Weights of a small transformer language model.
Architecture: LayerNorm after each residual sum, learned positions, biases.
MLP neurons of a small language model. Each row is named by its layer, matrix (up: input weights) and neuron, and shows model dimensions 112-175. Each number is 200 + 30 x the weight over its row's rms, rounded and kept within 0 to 999.
After each neuron's rows, "fires in" lists the words (lower case) most often at its 100 highest values on Wikipedia text that the model never trained on; "fires on" lists the tokens most often at its 100 highest values on Wikipedia text that the model never trained on.

L4.up1390,155,181,215,197,186,185,213,213,199,175,226,219,193,226,206,125,237,182,187,215,216,219,189,159,184,214,206,203,227,208,233,215,202,186,170,204,232,187,262,203,239,204,197,225,270,172,122,201,226,204,125,184,225,235,192,252,246,236,173,165,200,163,199,218
fires in: "had", "after", "used", "began"
fires on: " had", "i", "After", " used", " describe", " began"

L6.up1440,218,225,175,206,252,156,185,219,179,219,142,142,186,247,228,179,182,188,282,169,192,187,175,212,195,188,164,221,183,189,246,223,166,182,208,179,203,274,206,242,213,194,208,174,244,213,202,238,192,237,247,175,221,194,211,191,212,195,211,201,223,233,168,211
fires in: "not", "even", "just", "very"
fires on: " not", " just", " even", " very"

L4.up1239,202,235,209,217,210,197,157,202,149,230,163,236,205,234,202,205,186,156,268,257,160,197,203,199,207,178,180,166,214,138,198,144,249,203,187,249,216,192,196,206,171,182,245,204,205,188,225,177,192,182,182,200,233,127,164,166,217,199,229,186,198,140,188,239
fires in: "both", "such", "against", "including", "around"
fires on: " both", " such", " against", " including", " include"

L6.up1535,225,188,174,215,230,222,211,173,181,238,224,225,186,200,201,273,253,238,181,222,219,178,189,195,169,211,212,180,215,206,189,178,235,206,218,198,151,212,218,193,184,223,200,149,161,203,206,234,233,237,220,195,131,181,215,221,179,189,184,217,181,191,221,254
fires in: "also", "it", "magazine", "is", "now"
fires on: " also", " it", "ine", "ner", " is", "now"

L8.up118,212,195,238,158,233,264,199,216,209,184,148,257,227,165,211,167,206,200,220,176,166,232,280,147,185,205,204,233,217,230,234,200,211,215,167,211,220,169,211,197,226,217,171,214,226,159,165,243,231,164,194,211,170,215,223,192,199,208,190,259,269,220,254,231
fires in: "had", "have", "has", "having", "however"
fires on: " had", " have", " has", " having", " However", " Du"

L4.up716,238,174,166,176,199,196,205,233,224,81,218,207,221,187,201,212,132,215,153,206,203,204,166,226,192,167,248,215,201,197,195,186,206,186,168,167,227,180,197,227,191,180,229,211,223,245,152,173,155,217,192,182,233,198,136,206,210,191,222,207,229,212,201,182
fires in: "work", "microbiologist", "published", "served", "book", "working"
fires on: " work", "bi", " published", " served", " opera"

L6.up1399,171,194,145,207,241,196,200,200,209,174,201,134,198,255,140,176,184,196,202,210,188,215,223,206,241,213,205,133,163,214,215,261,180,193,173,171,159,197,205,229,129,214,204,236,195,234,202,239,219,171,211,207,161,138,196,208,226,210,217,205,195,180,236,210
fires in: "would", "away", "district", "court", "city"
fires on: "way", " would", " Court", "town", " city", " state"

L4.up340,238,233,128,141,223,220,243,173,212,189,179,225,218,215,173,226,205,235,232,293,199,201,191,201,212,252,205,201,225,190,156,199,179,194,221,219,178,238,174,200,218,167,203,174,222,225,255,202,215,202,173,232,209,207,236,222,190,139,212,210,124,238,185,208
fires in: "second", "school", "township", "minnesota", "secondary"
fires on: " second", "ta", "ship", " school", "gen", "ring"

L4.up51,223,193,153,170,180,196,221,179,184,211,222,159,236,162,155,209,186,124,204,284,242,160,194,198,215,194,180,203,170,231,202,254,182,204,216,251,204,199,202,208,212,206,175,195,216,195,252,164,251,212,217,211,226,198,193,185,185,183,175,173,243,200,222,166
fires in: "that", "where", "mother", "when", "brother", "father"
fires on: " that", " where", "other", " include", " brother", "hen"